{"n_layer": 9, "d_model": 448, "n_head": 10, "n_kv_head": 10, "head_dim": 64, "d_mlp": 1536, "vocab_size": 7778, "activation": "relu", "norm": "layernorm", "norm_place": "pre", "norm_eps": 1e-05, "positions": "rope", "rope_base": 10000.0, "rope_fraction": 1.0, "qk_norm": false, "attn_scale": 0.125, "bias": "all", "tie_embeddings": true, "parallel_block": false, "init": "normal", "init_std_qkv": 0.0257, "init_std_o": 0.00606, "init_std_up": 0.0257, "init_std_down": 0.00606, "init_out_by_depth": true, "optimizer": "cautious_adamw", "lr": 0.000606, "lr_mult_qkv": 0.7, "lr_mult_up": 0.617, "beta1": 0.9, "beta2": 0.99, "lr_head": 0.00421, "grad_clip": 1.0, "warmup_steps": 371, "schedule": "wsd", "decay_fraction": 0.716, "decay_shape": "cos", "final_lr_fraction": 0.05, "batch_tokens": 32768, "seq_len": 512, "doc_mask": true, "train_tokens": 437900000, "steps": 13364, "dataset": "wikipedia_en"}
MLP neurons of a small language model. Each row is named by its layer, matrix (down: output weights) and neuron, and shows model dimensions 298-393. Each number is 128 + 24 x the weight over its row's rms, rounded and kept within 0 to 255. Numbers have three digits each.
A block is one neuron, or neurons of one layer that tend to fire together. After each block is what it responds to, as a language model described it from the Wikipedia text at the highest values.

L2.down76:127136103118116131113112113147165136150120125129116134121140123130115080135138100131152153170124121144129122125139143147112141120125141108100129135163133113145105113137097149118124128097092061128128116118119152143109118096132153115127131234129129137168147116127139081126095075087137135117
L2.down663:114126111112123170128143110143126142089147146114154119174145146137165131145112137109109129156138157123139160109104161142105146115125107141136075133082140107094155084163127121153139129168123127151150133128110136111105098146144166082087120116101106084144150130088109125122124122167130134128
L2.down789:143115118123127136093147193169146177134097121166136126123144144106115163171162168142130180113134083108118177118134155085115135116097142140155058128161106145119065115162118139098076126162119140105113122141113118117120112114152150155145125128110134109133110176091138119131132157148134133141
L2.down978:164097108145102126131127122140134131148138130137112117131125170135119127110124150135067125127105115079113154139120145159163179080062114141136129121095142129111132153146077106133163115094135112138135150085126137109161131127153128126187148133130134115193153153115110106109160135133170104145
L2.down1016:115117100157143151100150127163128141175094125125155071162119115192106137174143114139133124126104077118096173109126162097105141181139120148142125120159088126115149137134148130074099122120105147117127123098106113150136131131116079079147104149118142156132144145103141169090140146141105121139
L2.down1044:135126105143095112165107140147164158152181175113156120092127129114141132173136120150102179122147139136129153098113114117127131102124118154141085134143125131109074122163130147156116139148058175136114132110072145139106117090108168127172125139136140083106107149145096135132081108128104118093
L2.down1398:104109131142130122096113137089118159147149110132182133108174185188103125116168126103114118144125146131140167154143130101162135137129081119129118094113145116115134091152142132104116174117156141096162124123117162114145119135095153095131140067112176130109093126138147141112118151145136134114
L2.down1495:118155152097104142111169133147124111143119109166100125188126145111101152111112104139095146100162115087107120138165126140091144110078187127147167134133118113102126158122160120121123116103178118139145180135146117149112113105137120106101126109121130129178189137118133095178077118133118147153
Responds to: Table total-row cells

L6.down488:131098129146110092129065152139175099110112114108128136130109146115120093095102162126126127139152127128158142094152101156116126118133116110131120120096094142097145128139102097134118151134118110106113113136150099125119125132117150147111117060102112064144099174119143145124156141110137082123
Responds to: Split adjective word-endings

L6.down672:097160126132119132111120125156109143123179147110150109184134114140097122128115107144158127122105115137126163127115123167100140104113161079111101146132108092115091116160132146149120146162127134117156126093144108136120110132114135160089119114131113171099135147111141134131138104139098134102
Responds to: Space before numbers

L2.down63:128119145142132129102123169123160126129135149126074097118124103122155141107139135118126161107088103122109148143141157175134130120100138099128095091149132113114131159202134144202122114099143154113124133127145133134115117155134102126152114094145100142103159118124121091115153110128094094145
L2.down170:138128121119119099123149144174160100074132186121113123159114132131114130100147116132167160147115117118162127105143137166108140124113131153114184121116133111110117141153097127154086119157173106092144158186181082166127145133106169118120155063117109115115131109083167112120118122101145137131
L2.down183:126102090155096181146118145097111120134085156119128139165163149108168131088180150092105184100129127137115148127130096122152112101144115109126158115150112115107127116154141121110126123126110117146155176146156149147153150139106139145117074152099121142115124112114105150077115149080142069116
L2.down226:120152112172139136117147110127137101099134142150105146142125128132143114115124132134108166068179081117129085113156137128112122107090104115121133137100174075088107129126153129154127121126121092138145127144103099143131134116139152101113091053092116130162121089131116111138125130161143109159
L2.down335:136127142105173125140115107120140126178119126111121142193124161126113118127205101125152153149076109129150148137080116127106116119131082110182114110126129101123154123149140113136130114159134102158127132126116137163114074128132156125119131134119108113122180138097161126127122143127166108130
L2.down799:121097157146111119112170157121153138113138162115099106156129126110117078116171143132122151088098115146135144159169127153137149129061145112143143085153138102131132129179148112107149155117108123129112157170162089151092144093121090114126121165113113132121142141120136089128169107098140178127
L2.down849:148127162132138129170136091136104122149131091118100150136111165111117125121143122154149117092119122150152111153106165109151130153144156117145093129110145151122097113139108139135121077149117141132169162156156075110135092118116146117115143146124107097126095153146127109159104101124143148111
L2.down1238:119155114146144138175081104181124122124139119165132144191105143131138145138173112150171134115095128148155116118152146124160115119127112083085140147135105142103111119145134095144131119088130108118153068111156126175125128131179135144106103138079105120159132112144144112148101138133115140133
Responds to: Word-final suffix pieces

L2.down20:140144106123116133111085153134122148197176128118086132131119161123136125123142122149111085110111081152118149157132084150139109128128145144106105125134138125143143141130117104146104157107159115170136131122151087150149149166102099117130104121097115099152099130142145097119141156130130155101
L2.down458:170115123078105162138131137107111125158117113142140141106104101118137098157142157143146103103099144128094128141135124120128136162136168081184116129146143084102111124126108101148112141126126146119139128112096127104152144179076168136107141125140156145170125131179158112152095104129120104125
L2.down460:088120120176115127131158146160085147091134153143096095122109150107117131132126123113103118129118132077136127150120097128088100147131103149140144076169131111088181141098125157103120111132132132135144153111135160140101127103148134082126116122152133106140121142149136103148109185131132133119
L2.down556:137106110119145122126092112110171127091104100127137128094131157152157127138127101082145127110109101107128155114106106160158134153120132167148104171133110186128118157104153135128175156117112114121088121142137085117129097127078123135134124093105086095133154102139152096131133147142124147153
L2.down880:153140122093129107158100122118143110113122167136137115094150161124108200161115133139154114085126120118117174154131135148122102138101136115153160117125112151097160119126155117124140137090136126149121145127119116085120140153145095125134129087131141130125116110108145134127131105134142152105
L2.down883:196158115120113135111103109139140121090133128151115144200135117116118117119139173118140114143110160152141144118112179113125118111124146109119113117137052160139168140181110109173108120118132125134145157112144124155105083144153153139130128100122104142087161107102100100125129111087149169142
L2.down953:120138141143158083115136145148150094132069149137089092134069129095150141108104163130083154134151100142113155131147114144106084096089105158138157118137124117160141094127121122140106145084148121138143134118129128110165144172124102114163156081167150131119115117133162119096094147126145142111
L2.down1376:122132096151113122166105081127088090100155131141111142147148124120161127119149119163128138089104134155145108136131118138132110109091158110097117146129130119124139147133096108156140142075107107131145122142148106138119072139127184133083117068144140134174097134144159065113095131108131150123
Responds to: Word- and name-final pieces

L2.down488:126106125130150119131104156163152117145118158164120116116132099106116108100111129091084127140130125167118140124145133180113128110155107183062121140107162135149112094120129083171107094127107127141135120117172131114125099114144142141102135148139109132064145085097094114142138119144165131151
L2.down596:133167137137090099085124098146127128086139126076146158085102092129131114125105119094140148103117125136155111117120118165168103133134112136125160117095107124137105108145105119134110127103173112135139169117193088175147165090146158145121141041103130135135154134121156106103151088127160102157
L2.down856:109122108092124121125132102105121149180123119156126138131066132109117098138135159139144116085156154179159141159148198185168124124144116120104136126113114152137080141106102083149149118142143110132141101119139118061124143149136144125121107199156087119123128117097125106131093133111072119161
L2.down960:139134120131093116140135125140134160111115190160142138098131129120111124161108126104117100107157127180085158110160109092112166126159111109097150141169133116141145124111159104144109178149140096100161142114083102146135106134146120121139125108127123161115113144138119099155149111114113126104
L2.down1028:144109107164133091088152107167109135141130142158173119148165113138120102152126138169094127135140098155156070120124121151143147090142174111143099131115134107097103147132117087167103144123161101124168181122138113120126112143146159092084110108083139185099163125106124121125105120109127136109
L2.down1377:155119145123102125093158135146118096121092109146130141128126112107164087150115145142117099179116134115132120128140143111166115130107168163136123135145147137119167117159105106138110124136112155080139180123123138091155090095117146169153101107155129136092162158118172100114099122160110126168
L2.down1468:148138100108132137138125148143116092119119125141105128058152136113112087113081105123118103100135119129135079137100137143164178127128102108148144107168160128123123103146143067125145122098198148118123132083170150093156130131133157127140126147120128122096113122151135134098136127148142110162
L2.down1501:142128102149130137094087125120145100110078099176134145093136146141138158097105115133094128075151142159128142118115147117133131094133117129146136183169194142146107121117125161167105099088132150108115134076126134122088100126127123130153128137101137112158124097145127169119101124137106123120
Responds to: Single letter or digit pieces

L2.down734:121119092077145152086141115113146150151127164124105112101180104172130134150173142130130128133130111106132134117109147095140116111144136116126070148128145129103109114111102130074118095083126156141116107115128081144118117130129101146148122095144113139099112119122124119136081108146179130106
L2.down824:131123136067120126120106105131139106146125107112164140123153128128145128133089157096169123161159137116106132097123084116102134109144112125115143092184112133139118098162133118138129130158091119106151135101112100148073148124140125154150125125128151167118117120134171140140118105103098177175
L2.down844:130109135170116098165135121119118113133145116163143142108148147154157144169119106140135137170128094097105165131094131145096139155124143136136107121103109114122121124092133111114117112116095163112080166124123113136105175105159165138131145077117110104140105105142141164156112117143148103091
L2.down952:119148123156141122103157109132145146069132151116121150147147139110126152143120127083149133125131111159165171118114127110182123115154154142130123135159115131154119160152111124082174123144117126139102126119133134162112098124160127143149135125152182088084130102075107127087115152153154160128
L2.down1143:112135127138113136104165143132098119183101066133153141134114125130154178115134128151134138134091108184119101150138121115135102135104129127133135133106145131144142127088044104101115131121154143158126146120107102143179092129128126114145130152103141161114143100149132116084160137140101119154
L2.down1375:100096083144155163122139169146164136091169139162118126141113125129130130145142106098108175092113145112136142126117131119115098130158095112108104104078129091124148142167133152100124127129149137121152130071150132122163130153051173142150131092128152142107157126155091089106099144071132128124
L2.down1384:150112097144149122127195111114136153134114147165156160146141197113106093112086112095095105114151161162171112115142103112170089136123080117110102148135068097121065115143160151148144114144143126142101105123119103131161154116122115106131100146113133115161152120109117150172135107120165139126
L2.down1502:128170156108145129118111092143109156101150099174120129117145157130141150103133150138094164117091124144138085121159103084189151102140116146150169129145134128146076147135142161131130132138108172124128143096100182128124115147131133109157156131122123113180116101140161123107124180147144110111
Responds to: City and administrative-unit nouns

L4.down381:115137142058138150138187108090128134105099139156131133098118148149124124183138098162167106135106152156153186143175138116156144164117117190152106129126144122134150127100105161152142106149120144097121135116157074088146146156165124146141144070157110181123129107165104160091157153130133159158
L4.down566:103183113166083124074148126148116116087132121104139073092152147134148111138153145117108115115118109131129155126148103118121125141095094148131159161128094103165117140107133157098144132124116087145143146105108124171163106155111105132172118156156117125111137153149165141127164125107105118111
L4.down705:123151104153115082108146096146147114119119097125153135103163129118113109154125140114139088129139171119132145127123145140107111126142148179137131166151091184081123095146141108143161119112080132163125116086103126115128137138142161130148165072118102127136153139143152114184124144143121119092
L4.down726:165083146104090116144099133094173126130137098126112133137120140153118124114116089144162130133142126128128120130143119206089144100112183177140109102106116170128150094185114142140115132147124125146127112094144161218129125151128121167112158038172086119114135146147151119131147131149083144112
L4.down809:143179174150136110126111127134185151112099129089131130120100109120129091134143146116145123121145118126155110127151096157127099119120147136141153124097118140108129131115097159153149096120125113144152136106131130143077152118118113140143115097127151093132085098130155121136071099141112118125
L4.down1120:092152137171134089105133133116125117146106131130143096093124070091134144129144125134145086110139154139139145144118127125163120143131117135114147124111137135110166138162128156083137137120108145138141135101096196155131124140157091134128129091106127144093099122138162161126150119190125115122
L4.down1204:143111144123149110105145114118110135115143138090153144124118165125083137090112158153172139157105106103122115102099183140173130131138073155127132150134150153104101116139138154119077097133116121135126179146148107149143133137078150115111102101135131176136158109123174099149090112126113119124
L4.down1314:116131151105150120156176112111088132114112111111072104127092102142127144134128181156099116084135135137109114144173171167130165097135147105136120106116107151104113155151151102121127129110150098144137134100108141105106081164090123132136130149091109151113136116112115160145149141124136129161
Responds to: Word endings before clauses

L4.down84:117155119142131117148080129111113127135071148115131111109156109130162132107127148120133175086141138135110124093117153127122161126122125114068145099130100154090127139148165137147152138114102120128143175109163114118127128165125118102122126032151118115120122085154136133106132174130123143082
L4.down207:139144143129109129087122115097147062093163096118141094112106137127192122118140113157157146128151165163118147151094134108127150113126093120113128126154132126115138146133137109161118136126074139157177133117176120143112116127141124143137144086113133154138098123116127073134127125150122118109
L4.down309:152158131116146110115092108145146133128111130140115152126096146114144133093150157120096136126149098153145169128116113111131118126113097123122130097151142113130096061153155127121113112097094120096112103123091066155137118126110047100099115100128137145135092123165113164120129160103145098093
L4.down328:097128117138164130150105153097158118102128128087130123136105151143094165145052178100101122109148099106092082133124133104120170131086122117130148100080178167092134108120091086198123128111127156126140107098165116182120124128112124093077133107151123088150121106114143148166129153121105100104
L4.down463:081119155145131111157160135121159121138105166094122115064130137126124150171132136107124107139124110087112135167127118119135118103085112132120158097116109152089128136142113143102141113059143104156117120119105131142143130150130085088130110089128106114130109118089159157143141124154117146106
L4.down512:156147131140144126111139115134150086085096095085143100158146122125073117111124130096147107096132096142143108143129102163108123080108094117137130132170078109126153154172112145149145151132161123149152154152139166097093141112166125132143189104090157147173102121144120104128129154120120104103
L4.down768:078097142127112088163136156127140089148119163103111121062151141092124130191085136130123101109138127135107118166127108122101129111091150115129143130133143148065161171157117121109136121092145115141122115096138074121149140103154118112117075102144093122135104136102114130144147106142089124087
L4.down837:158075130130129100169143111134132125101164157087103098097120115120094131172129138114102156162137151138136115124115153131095171142132150099106140150129161167073142130145158133129108088112104161127151108100115119120102112150101167082108142080136110079140100101131149109152125090148090128142
Responds to: Final piece of names

L6.down8:121122104103126075144089105128168142101134143173125126129105157104109120132123130147100110100111130112122143147098188134161134085131118140131158159139104147123094127135122127109108122138090155107072105147107172133145107103148135165117077154103110106149123141109122143112092115087179136142
Responds to: Non-English name fragments

L2.down300:151122098106105112134131177145133111098076079089121152130127136079124082105151140135172096169142110090101123114087153129153127127064118157126116161166111118138141145120153155128125128105106119142148185156150077156081153115088160145144139128077113152161076108140126108166124066112133119143
L2.down424:154112146152146131111156113148104080133135152126169112122146138122131118127129154113111131112149129150121105131136109142144141155140154113100112158106119124140125139151150126111128109135121113130118156132107113075140168113140139127119122130148157142152165122095143135100169127153172135123
L2.down459:132115121159123138105102118126124146156135133089125119109126137144132134128124132160147130111133127082106135119117121102152138121105066129116086131114111122150163128150155124152144140160123203116106123164117088157116079160113128133135129117156173119145125168160170135134139106128117140134
L2.down607:138147130122090146108127096140154105074085139136143125141129156145125059113129097109170101072146149122107135140107104108126147107157097125126139125172154075195121156122097143115118118128093128135149146066141170125153101125104128096181118175111165089118137116153132093131114112166159146150
L2.down967:108115126164140122098130144128156108114148099111125175125148111136105124134142105086129118101148085124115097128109129105143097113065145147133132109137123123077143173160114102102097118148145119098118148093130136088104154142152092111145117140151161145118132113120068129136084087084170167156
L2.down1060:121160113149134133106178121146167133170131148126106103141111046109073182094115086104135124108100165149110117096140148106095093137152131122093160124169109127129151129095120119124121140154119113141123108134155110175117084167185099102113125153124145110108085130110146132117149077150137108132
L2.down1137:122135112098132135127141129149106127142111171135103125117133055113137172127124134128097106120135126096119125110144092148101136105119173131153144113145162103117115151105135133142109157151170114141158168125133150146130103120128139163115149145126124141069126161107100107158102144128128155158
L2.down1378:158141126151084124129143153128151103138150153104126122159119138185137083068135170166115114131081147126140122123132074145137188131139069131121134110179158078137145139154139133108154136126135123154121136168141101157153112108090131145175134114175123137122127145118131120119159121155178126126
Responds to: University in institution names

L6.down393:105165145108125129127135140109145059108077159113126099126126065147104100162099130124106123091116137149126118139139105139139111147159155118133119150151128160139143120131098112130136130125174109130153141151114143137141121148126103145133130152148142105125058126092116150117163107150110152135
Responds to: Final piece of split words

L4.down36:148119133121068105112113116101127141154148142166148164104109116136126122118138085116115105121096086114131168126104112128162122158114136136154138114153138141123142096100104119132132140145058126152138088120102151117131145120149136129119125130099152128155107087117152154139116149179119113115
L4.down144:142134140140141084101147132149166133103163108126157103146157111111128067124159103132102145143120096088161145131082102156136132133120209129103121101130116127108109116165127128123159140106105127093162153102148115119091178131096153102141134187134148169127160139148133137148135123120129127113
L4.down171:172162113160111134096100118118142140141147131100109132117112129124134100121154153158140136162120096114155148152103127124118123103114157115093088117112114121065183124116127135074133162137130089099115128119097170135101101138167124117132079188134114129109097115104121108103144143128140094141
L4.down780:117143142102128080135136145129102154130148108169133127073099097113119077118105156112136116159084111093168125140144120114161109155123135114141150130076106137107181123138156151094130114149113102107144104139105160167123131141111149124103111228148142150106120090092117127123136112121104155132
L4.down881:147108129113129136121110197164141074122150149167133117100132153140121134094155102106111115084105128088119156114112142148108082149124164124068160133153129141112166114159128121162120133179130156117124117127102171139156139130094097142097106123138178108067121160108106119156141118127088130113
L4.down941:128126139130157172106174125096149122117078133142110130098148164096135106133121101098166115170104108079125102120124165148132139150157138107113114166165144096123132130170155106113127156110128144134154113124078107139119144115116093118162139168119099127121178096150136110132125130126111127129
L4.down1085:136116137122142121154119120131137109098153156140126117123132105125141126105106118099151116145107173094135118146124089136113094123092117122142081125120106103139179116152125127128114115149138120135142177092144078137129160093139165176131128172178104124074093136149136093134079147102101128136
L4.down1463:133145118132134126148127119121112124131126132126124131125132127108105105154099144141151109144109134131124125096142124140164161138112107145160096115154133134094126132105132113147073090128105142125177150136142081143143128151119173155098113255172125079108105100115140097130125141133131129122
Responds to: Capitalized name-initial fragments

L4.down471:146144148132132119128151143152060151079170160119161116128149097160170128103105101089137162108123111109128105137143111140102105135127102138152103139115092126135127084140178134102123128112139094127132168138142163119135132143124138119135144079124140133144107137128138125155133114098133127150
L4.down580:077139158079124138130143143113123129145104102161166150176108118113140116113152145119100129130118166148115118144144114089142143178138128148145122125076098156133167089142131142136122118109172134117130124167152069144116126157120117137143156119166141133148145146153124102185142185096114129133
L4.down623:127144147165103112142152126102108130162150136133116101095115106117109131130149151126080125124135156112129172121118112151158178159128114163175081086167112141130136166111119145118101100096160141127137130166146119139181138121124080120160080112131122161064090182135120131105148102171123117143
L4.down658:081144074108105162088154128119137127122122121144125140136111126173122180148126129092179094134134104133126140102119132103103093113133117122125135142139115122093165115104145151130133162131124127142132117078174132142142145105140090124118110123130159129119175150140118159125146135134136108121
L4.down773:139127124136130113130144177110131191148182149120117153169104156094106139139118140106141110152141121112085109145106127140157142148156120094149100114115113160090141095159118156140120135127146144121081139137116138156113121130147083091110138093153142127156093115125120163128155098124100181124
L4.down867:151138130123094137106102166166119111138153110086158112132133137135135114136112140157135149173138162104172115077140129125137158119141145168120125147121147122118129114144126158129129176154109140115129086138102098109114093110150164122121112151126114116150082114165152141102124114122129141089
L4.down898:110136145105144161112125151094104099123119119162120131110120119150146089108101149141145103110102118081161105125128094137125135139133156148094138110109100166104121133149085131073141110136106129139179096150110194146143126157171100127136129116145141141139139129171116120092082143194148154119
L4.down1329:115156125085112180104144144151189138161093118140111115136149167135112153136098119124113118133089130128117142134148123165110144115101108151112135123172111156118112146151108145166104122175172142160154133164113139110120124132168118127156109065142127137094174176145173116083123122165117153113
Responds to: Institution name heads

L6.down1383:131138139092115160111129103126124126130124072144135102174137112145086108111107133114168159117096115126113153100134056137113143178162147141147085108125145147131131082129156129137116084159097154124075093137169157168113127121151099136105148123127153112168153115164091159128099168115107153151
Responds to: Location phrases before place names

L6.down1002:165136121133114137150124155116077149145137129096096138066113117132131100149137101142141120138140147152162102114184154141094131139096143143149110147134145101158104094126170103150102146097103100144150113122132117158079118103139118089098117199143129149126122104096182117100145139129139145080
Responds to: Surname first letters

L6.down1356:100164113093121153098111141190133097104150104132174105098111144125142083156140148078138126142138157150109148131147104115126109126107084114187129096129117120125132116140100134102144099152117134107133128164123115151153047153136092091129159112127146134112150115111090113153145140159140181104
Responds to: Title and institution nouns

L4.down16:147126140187105111119084106119119117158143136140130109139139106147131071109117111117090119166111107093109105101118115119147168101148149116109094141137083143142118147099083105138112153137110138123096108139137124112114129138115139105109094149130137127139124143118121134144136137167136162127
L4.down822:115104158118175080092137140149119093116127140125141138117088146112111133146125142142172115155155131095125147140118184134132115152134126114188151107117124159066095150142180149161150099118140179152127200116117099098134133122143121140129132057121098117062133090144104102145128164159123136129
L4.down946:089135140165104168162107140140151141139151151115093143122133124150143126098160142127126131142121136103143151132141112167116115127125117142108163114137185146125086126124133141141107158123119137110148118065125141134149144123111168128125142121140120124150125107109117141081111185156113116159
L4.down1118:127153106132110124108107169118143143132151166132111094107093123162139197127123124130147159136161123125152136123116145165107170140150083106069148093117137128128108153131170094117160105147096101113089146112105148112154121129108109110134153106135162133132119112141157129105201123115138092111
L4.down1175:154071104130110114088149149113133142127145135111133133142115157105129119101173124130158089158120099124084132175136153171128114137144098113126100117136140102173188156110157075083124160130128146121112131159114143106161096117133156126127071124185151110133146132111134115079121122109144114106
L4.down1292:149128120098105103154169114128140105126108135117144134092160139123110151102118083163126114147115138139163125145143133083117068148116152146117149144152135133145152066144160126127119080156093134133134147126113121141102107116139110170125123150157104142090091162137111153114112184136147152145
L4.down1383:116107133091122138113140135171156101125112096079117125129135110096097166156107123140158145159127152141160109145091086131125141140145122124167127168100118112118174179080130126166125116108128144108128121137098151081128122074102102109095156134140145133115103130133131137129115143115147148145
L4.down1511:110124075117153123134143140136122126087068154112133187087139157117182182117110122106145135118132084101141131122149129164102150141130096117176133130174126104151150144132115129125163116128103129084124120115113097088084137108141151133147138166129151104135151133113158107105107111166119145153
Responds to: Foreign proper-name fragments